{"num_key_value_heads": 12, "head_dim": 128, "qk_norm": false, "tie_word_embeddings": false, "parallel_block": false, "init_std_qkv": 0.014, "init_std_up": 0.014, "init_std_down": 0.0, "learning_rate": 0.000388, "lr_head": 0.00466, "batch_tokens": [65536, 131072, 262144], "max_seq_len": 1024, "doc_mask": false, "train_tokens": 944600000, "max_steps": 7009}
MLP neurons of a small language model. Each row is named by its layer, matrix (gate and up: input weights; down: output weights) and neuron, and shows model dimensions 736-991. Each number is 128 + 32 x the weight over its row's rms, rounded and kept within 0 to 255. Numbers have three digits each. A neuron's up and down rows have the sign that makes its largest values positive.
After each neuron's rows, "fires before" lists the tokens most often just after its 100 highest values on Wikipedia text that the model never trained on; "fires after" lists the tokens most often just before its 100 highest values on Wikipedia text that the model never trained on.

L4.gate2137:157080137132127149164159152136151116121095093200105170081107082130192063117127130139146192123185114093203091137033210127105125096117075104113106111099129176170179159134161155093144083107140110096119090113083130140093146141100108136080143161122106153104133117065119173151160107155146135148092056132102145106109133161138136087099070162139123183123074127098134060141125157105127127137135127077129140110122119129155202126094184142105173164134073151101163189148101233113091102143154140190128102169115134096158120100135139135067107126213077126082093175103097093062138095164146122136100132144056169131096112149162140179133106175091105111167099076128117159096163118137126146183114103110077123155171098068086182117154148101161093100156171076135119203126133062159122170125145124
L4.up2137:166063102185115127104067167153146089115112153154132122186199132053137108154158128174144074067075134143180161114103137130087098152112090119161124118096124137075118061119102100136163079103150066134127156151155104153163137126166183143149132114155132110097093112053122141160180122202131115106119136111154154120139114141147153127129143160140087158144160176070148116120108158107112100155080195070144148158103129122020124153127062082127148097141104144112177119151151137119159119132157157183160111116163058133150111169121158205092094116128137172057156113121145112126135142148129093129094174113109049145154033150122114115077104125145137106161124084090083140075161117114171140120158145116103142156165230148160139125132170107196081144128125123054115123161153080119116116087089148
L4.down2137:118109158108091156189141173092100191148171122080148125118147165097169077140170107107134140206070142103138118122132082158083151050095131120099125096151142114143133142142116116110125131133120157189129158078085123167112105121101119091115136095157171130096103110130067122131060121092132113144129095115137111153178149179149183170127105147130159076128151210121135081137122111146130147150166131144159134139174149138119086190133147147146138100131116123139182121121150193056136144143148110153143165111126110126162104119118098103109095142163176150164202119153139077137121134175154115111152110082187112158161154117097112111073129136082211177130137163123095065122100092080140152065190164119112113097177128132205131083113161118101062055103117131135071126100115148137159140139081149
fires before: " |", "=", " Goals", " "
fires after: " |", "\n", " Apps"

L4.gate1825:136144113147149191105114107145124201098124146116114174129133113113175102117138084151181120143112129106096126122099085139137151090125174126103129123051159166116138137105162147136068101089136155125135163139122077149155110142150130148134166121126157150138151067153127122130137167218120120143140164090062128125171151102226138119113079093127093084145114153138136131177098197138107145188101175166146063181176084145180148095175074136062166105131144104178094132173115147123115096137080109072098111126136106077183131132119075142111091138137072133131110135129091086069093107133114095140099140100104133130104118092068139147091127094092179115125115117073091181150118113130070146132121156123151147116055136131100109166141154134185114098079143097132114108116153139165177152108109115
L4.up1825:083144098108131169129149132184097114088184184139134111170087094134140117083076056082101131151151080144085076148161168164109167127118164103082128122120145150163179149142175133168109128096146162102075121131154137122111159093129172102188154084144154101132123133106127094084188188157110126099163120119071123131146126122129182070151085125154151174109212166056138104122104094130127137119163090154152119182072081113212054108109143111106141129124125173105122093111147127135100149101114159144140206157157102116207107150123143158095141128165150095155075154103193125096098115122162078122092119127118124188097108177095137110155118120105132077149121133081142184160126138087087099116129122071137115140121201104129132186149088185125129123098163114178175150098134094137173142147160138
L4.down1825:116170061128143172112115147109103096142090135142149096119079123163100069136033156149084064071160092116162147156186110148131139169139137099070101131147079125126130152115114148180125126139155168136087159059124158085103153111083128114163151058165091056196063168118113132122078158081158148062124126111140096102105128087136152139121119112100134192102126144091171113136082148131180134142144161074085114079105087143152060125117144093232092114113143153057155153093151126116078156147112115138132094147148159126137092140130173153101112097151118051153113172125172178121135150092160153153195104147132107156111113141178108134131112050105098165165107099100177176174176167110157052095090106107112117143089169130090124112124165135111146116113121110143134167111088110170110139081135118
fires before: "0", "2", "4", "1", "5", "3"
fires after: " ", "–", " ("

L4.gate432:137135054132151127105173063112091182119132143093044084152138118157151114109152090085106088111153100153175140106130144079074113122146101100174125147045126125159083119100122155061061124125093099098122102133176178136134143149087093127143136198170122152087125110146123084105127161119172082148193149108086117119094094120157063166189152148138175139052126083117145114106128088151102121155122104101109135095131135087165138123087179152167100113146117164099131137125090149158104126146148113136185151147125091062102199135145151114114114223124112145140127128143116113110118103101156115174142130129136072129094067104096129174103117156120147161121113087136147139108131157133110132108117079138108094123069164105079144143129116145117209142111082122145153117104117121100162133072161212
L4.up432:133122104153123128131102131128135106111158125105109152168130123121211087135139121197181080083125090171143153081125162139108170132112115102123105154175124134114134094159078097117082068085035080119072163185099128160124147142103071150108075173159079171158117159112083122176106123101144157127083156157172146103127118138114139155170098151134163179133077150182125110152101160155110135157153079164110110129132143171128153076152116148131110147113124111069153131183111124095149045126111126102118134116172107139145152119222124147098095131107088172092160124099115115142105098122170106119139079186185114125105153182090124168098136103116130141100126102126191138135151130129129090081103081159121098169143102179071152127126163136178151137136141160147081160162051101128117173148119118
L4.down432:155144114138150117140096165173168154096119174119090183148125140124152096173144082135147102130134103212128100159099108176142130100116128116087100061163080131132122140107150121127108106101135117163104185142148134154152121107055143170170142108072162136208137122154070133158123143146149175106135127072163144051116069114110115114125123125056166064130079101149159137154112119080086085189165126187129160120171176155123050156082071109124125122164117141177089088171133084163128095092090120140074188105121125128081138135174168030114154109081089122093148136178116132099102127104104084087104173166165120154157150132169180154116117125118181133136126154152121111095135150182155087145124111116088102067135034146139135136090140153191163131124161079100141146126107141135078102078111165
fires before: " ", " Un", " AL", " C"
fires after: " ", "known", "0", " AL", " -", "8"

L4.gate677:115063143088106109131068146142129111154130099112154120086152121150122113115137156107141197114121051147135107143085159114161174117100090127139093132114094120148156123155114149100107122126087163132126114137169097137115123169181104091129093176133080107087117138102088100160128143129093130186090165057119091067126075127139119146120129155128135197166131171122176082147056105134160133141126131109149074118126127120149154093069161150140164086133122147161116112147137157072144105115171111095098109150124104177123173135163126161121078128187142149152124149157099148103081157144075119195085136128156091121120118175092084208160144196084134073132098156136204140093111138094131163110136151159125140174106165110019136054140056084154154075171153096120130123131063128053103099111137146
L4.up677:123146105177144143106173131114121099120113125152045183099155132121175121150169115118125117110149089163189123108140156137127110093094138092143124113165108114191145016120094142152111102149056109119119196159158122153161102140070120167130160128163106147155142142113116155112137134201187124094180124133197102125115147155141106101113115136094187159123103169138133090107145178154133152141130104139146102136177104066144123129101118127158105070161093100125165182134034171168133133151169126121127161152124103099118178099122155111160118154106111134114112088130108186075122115154155132143141144132123083058139182140131149139058103171075098136139115120103103155159114139044147106133144124091139088123114163154108153105139184172152224095168148138127136119122138097171154123136096161
L4.down677:125150126130104124175091112089147112170100143142083143161155110143128130144119104100154102155132088125154108126122157150105102114126116084150124132156072158147120098118088121108120151094114158130103180110181170113137106103122123120150155148116111136143116114152098177133139116180120145078140140122141114111150089127138083137173134116068149103177077162127148102096163154118122124149111165116120120122152157070162112161134110106170168094137130142176142135157112160139122140121133145205082180122137073120125156096126147091156123077094089177128182077186112168139091125118094108130131071096100105095141156141089230114102161129095146120161140135060170048127149111066086118105106124129087107123085099138120130117155149130141189086143122155079108161103118110141119076100090150
fires before: " ", " |"
fires after: " ", " —", " L", "16"

L4.gate337:146156088203099101139195081096146146146127134122160101119136153127059155170168146123123111093120099123117115122153108072121149159121163147124152121184126117113096129165118152170133121168116094081141121147091118134151181050121122060144186124117077147136099106135169127126101166099150141106103146128096143161140133185184111107150139096141134118168161137140101079080181109112109186186172089126063112136109088105130044109113148124132111123105166139150158154085150160143150128172114126165133145086103116109147140123148118149195091128142135136153108149130115177099111156135078122132130123190127168124145118100164068167116123148208152108132152138127135125100140105160142131167150112146154166121199096156131171099078082130102123099113128118124060190156150133127168112205111191
L4.up337:137145065153135061106155127113060185092172127150150195139171153047096119143065174168173081164100124197156185152158156152100128141157152144134077162127121103122154112152108138185112093136094111090155179147139174134103167109178085149128143104133103106059122129147078082097134135051137100164148168175071162116189130135146147092132137088103115149094221159113113088072105134125140074118089166099109154147143117181104084152086103048096124118070143108108141105136069174161185166053128137117059142042108108102152060151142142072128099085105151098109136116093159142161094115164177057181143117134106165108125130146134103119165129142151142072076140135121119074069159148090126162114103109119119142101072122125101208116147166105127092144193158100132150144148112117131150158121149105
L4.down337:080102140144129062112138119154109108143087107131172122147158138108113119169141132143142151100080156055128110095119112104144140172083092096115177143143179118095066141181106156179112092135090139147132117116169111179134126095111131108129128113134139114104133131146135139164136152078156113127120156083143124140124085113126140125121100110096103164094106082117093164093132134140138117187141090081116110171155115110170057155131094117127162119117190129123104117110139141173100160159031115085202146126079128135160157122121083202145111134149130129096075118130132150140146131116097111100142139132220162133180089073176131124116110094184149208154153106081092108144130071142102144137109155093130133122131134154162087114101104070061145149187117125146141145143125140117127135174133134
fires before: ",", ".", " (", ".\n\n", " on", " and"
fires after: ",", " New", " in"

L4.gate68:110110126141147127179189167132186052100175159179143172108167151065106135116140167148081136132107125134161122128086153110118132191150110162136119139079100191112141103128121143107098080147099132082134147142131056173131095161122056113164140105232098079077081075080121134162164203073140173133088120145117148079113174120121074126096133128121109151079197117114182121119120102074109168119135136104131128113105104110110164101085136128082136035108160126147138122149195115136121129147074129126124128071106092155183113097142065131112173127172091129097180125137165033095115184149133087133181125120143120166153133146126119131127096118205096118112151152134170140114122168161098175139087116128130148142087092145129161135107120166119130131138137112124078239189131160110169129147121127
L4.up68:144128122123110111098065133158080086090114169194153139056123186091156124169144121119087051152082131179117151162174116159100095208123162217117101109139129089099139108190067144139162115062168151077155146177164177123142136126145116108122139167133125134100117149133150123158119126090173106093144139128092184135096098111127093110107095153081123160110176123160144103119144176107162074144099126144131116133093108119098163138157108106170098145103123139135169087139112096126151122122079129097058128190116095137113087214133136072141085142110136134153138178135100143174097111150137179125143152139120137120151134104069114125141091090110066090179136157102097110107149115152133140076143142191171091189214101132085166092107175099156146098123115148151129181160110112130134160150161133
L4.down68:135089083164097074083116154129099115103155142142201155115085163153148136135100126141109105181059156104110137084163125127170124164169094155101104139086140148135133191152090220116078101150117192133205131156108125154125110092170093127146153127154129085122110106097076127108141168121131147107131081113095141155174085116101103086150125137178120106135116130114139081159133106127138125168068101153166073075067106131078118082117080121149126151063145159188168112175102142137125148158013146117119119082116100147156104075123116127105128090120110085110158162065171020086161160083098075082158195160146107130159048065120088147171038139191113102124149112072088162123135109148078198061120095114148136115103114171135120087086116068128092154146116083134128155099161155082140139147155113
fires before: ",", ".", ";", " (", "\n\n", " |"
fires after: ",", " New", " United", " W", "ebr"

L4.gate2385:091126142153089188125116117155135183141106099138168110052102103120144128115053131127137097137167143119140142115161115131130086161096160127146119093133093058111130220148088134073183108133129063124134083112130110154032154119156103108050105127190100071134165172107162165088070111104158186088137090142172226114127105133116117099168159108173123152065088124129184144170085104089087138143086193104067089121091087094141157107136135092151159144171083064134128143104155123100127173125172138069105129102166081091214154195138141167146127161123130148098106062112052141111165114160141074158117171179111155139150128115085123111070115089109120091136123132138100208157112123154122134160151098121113185131140144134098158135134115169151188137112195115064122096124127094111115159084178132
L4.up2385:133145174177141134114128112147092142093148088073131095097193125161116128130092160102145131157089198108128082154088074114169142122162207151111163098065109072129218169169122127131141141117105143059133138140147134122103136102148187143126177103171120150125116122117164167102150145143125191168121092101063137148148143147060094134101159112123152106110117168162165107170094110119113134141149118175108107116154139118100133129211170093086098114107130092123071125120127201185113106162127074086152154096154104070122133126127154086094123174164113043162129140145137104134136107153087150116115110164080116150088132160134131070170168127185086167145038111152080203144092150158142130152096058166113115053137165144124118092086094083122138141133130129116106103100103045126153097197133089
L4.down2385:183130146139114172136147096121133080123090096070099074115104099133128104164166110105144086106127148163081159116039080155120154119145091151156160144109136132153185141048162098128159089098097142107129153061119128120128111126138151142100148127141130146115126113170140167153131177202094085163122077149131130086091064030157126112135085121173147033178146141168108072199100140116125145111119131139093173180109091174102090136162121114152161102135159135135118116192141085147099144094145171169179128170072123084062158126129111176138157117146160138170109173105066123122083154188147164141201111127106088085199150079206124133117131098112076168111142166104138149185164152141156135072145042116132103204158084118151185161066156112119182162169082181120138166139097126090176123163176160
fires before: "1", "0", "2", "4", "3", "5"
fires after: " ", " ("

L4.gate3047:117193109162128154122105047095120128124138144182149166113140148110128114166145113150094099169161137149153188183089087139140120074153143200083163085121054113141114123159117108195122064130155136123108160088071135147128121146176155110079129148116099114184180138129088127148138079118116216096123066177071178071120121127008101108167150179145140057107146210107149105238165135137115151062080152140085154090086159146169116159135153066109107175131115096101091143124127135190112152141127125156153131150163072088084121119102117128147125128174129187087104132187085099123080146112137154107167153117137147128107136085156063146061096145128090202084170096122114103080139096168087127114162140150107198105073077093068162147098104117160149161115141130136161153187128105103129115144125191
L4.up3047:109150159089134142124178105109086096135169024093091109192143097126154161134139132076143098122139182100122145183129177149151121110131164081138149107132098114140090135132135117141115153149171139139084105083128154103128126186092121096144144129121168113126080161151076146092067181084160186129059114142085129181107105121088114092155082112064105100180181115192150186056107081129149148129158157124088077101107107133090157140132117081120139141125146143157121152144139129133121178091173162084155096111111075122112140148154205131107071119144121184140110132156122137111143194092092115167102163136115125180121153095114171140151137110111058136118120090187098142164096113128106134109108147137096151113118157132055149170112106084153140159140132082116122114106126142153129155095101129
L4.down3047:147176129081096169096121084098148108101136130083203105125135131135128119115123124168119116097100161150125141151168141190148072133093171125108134149097073191114178121087120142061059156143104120145094079135143202140137099175201126144138156158129169139152118191119119034101103131170056153132103198088159140126077124122141118163117071132144106085160147116057118141125138154134181145041160143138145143104115088144139090119114171174152115169062089084116150136160155094231134153255129113140135113112102126145132093127149165090156145163125110126156156078149140096125181107068160102155116102078135051133093186124113139133213095099167131113074085177130179130142100130139114158120189167135115110075127064096092147146128157162168142166169178172088077145147152118157139156188155157
fires before: "0", "2", "1", "4", "3", " of"
fires after: " ", "–", " ("

L4.gate96:112104103133119193100107091135126139097153155123184161073136151150124131128094109144100129181137153111195056086085158133089107102074037084112153136043125101150180074111118136103182182132141148164144125157172134142111126075160090123153192174117137110175133134135085149134121126085128148096110076121078138136119133124091153121134082143084109157138115170131081149172107110186176196107151129141160128170148135098104146112148088167081116103151081206073120197115149118126080149189136159067126101151134042104181163140114155175146172120117158197155072151177120123179162172163108116137118132126106138151129141145110126055089154166089113179069125170137176157130090145148090133117122128108119137149034106154134106156133154203080163129112112133119193149113115202102087095094085142
L4.up96:125077122141125152099082108074093108117156151124110102172117142121102170116113118093099117122190080061144109109148141122092151088189130062140106102135169185113069099111147120124112134165099174116155147116157155120160149071142167110102125083075138150106114133102121100090148146106136042151176160135049137122144077197098126188043175138150156115158151124118091167173110126108119101117113141116144159130079148127134098122039088133086126125147144127118118146148173118159169127094141100149074186080129154099138062124110164070154117087181131128097200105158108087148172170188092092158136093009169121101143126187120112128104166135074185116141119202160137087186123103140055139159177154166134074150086124099169129078176125108110183143115162081129112174158134127130141118155133068
L4.down96:195093159154096224012122148120157206091118182133150100092120126183143137137108141109134160122145110141168107112079132139121172102137144073132143135082141104145142096071140058128156163127108188083189109077162151089127119154115131082113161095134114074166154127141107093088151147134136128114086122075127131123141129097122158129099105128099162119173139078169108165120105116123131159084169106132119140167129091152107050130095093160099138101127144143128121154122164063101114194146103133170121155119191148133110118130146101126144110125173158154171095116153132160153133154131119132152074158081089131117105195110120083116086163155081122112104120131210182157140084080156101136147117109100136124132041124134174180162115169196120124104084135099134084171157102133126072151142140133
fires before: " |", ".", "9"
fires after: " ", ",", " −"

L4.gate1916:123136104139151101146072134127056144161137058050093155110145171143113127130156109092143130111118082158136131170141142093108134162082178125093144140145135105212126132122112157120196149136100132108117169146110070127164108146118140117128100157200108109105153138193109149191062151148152133125183081108056153202124140134105123121154159131125161093157143096115128135107179094147104156105138106139111116149143158101161093099174148100196126178112146135087096135136134153138089178152084111156105114153125166103069058087158191106144160134094147212125104062119108173117129100092173170189125117164155083108110107108162140123101134171107140087101102136153162138140177110077138145106105123139128213120086204056139119114132163132095141075186086189134247104095128062114132095108127188
L4.up1916:169197139066138125137153132157105111054160102162103076166130060095083129157154165128122139117162096112109144127088129126059115115116095054116106094155088115127157090156108172140092160101128116153163118110071121168137151134136151093138140147139164120153101148122149113143121130163105137139122119085104138157141081159171181148110123099159108149161105153194241121164110164123136052075135155132162140178131124085113181121137112081138119117141099154143148096112076154118099158135113067121079115105140105150142157092145098107112128113179107171088095111143097070120128160153075096171083078156131111047105162172085148109185117157152118112157124118166120130074131165145110085157139119070130120123156132135162126068182122087111196115096138108168106108101113106123167137105102169
L4.down1916:178173143125125135128111233137069056167166060053090159190118198191104152188116140153135178141127128119154151162131126141121110138131144094106154168115100093173102108091075119121092152148068135126109159141149086128131121152116130099106087196159146070116111120091090152158084164125126161116082096121108133186114086096100108145133127128145166140138097159105114058093136129116151126098098169132113136188152167171135112159141174120127168078139100144177181148134111178126164119144155164133129136142112150113138080092204126143123152098082074205133069131132117097109082096069128106119140108140146091119142139116117123194112109193086177118130074052096154129131167106110122135130098099114097180117083116111183152089125147125136152096142084088175181096103107125126137108126140138
fires before: " |", " |\n", "0", ";"
fires after: " ", " |"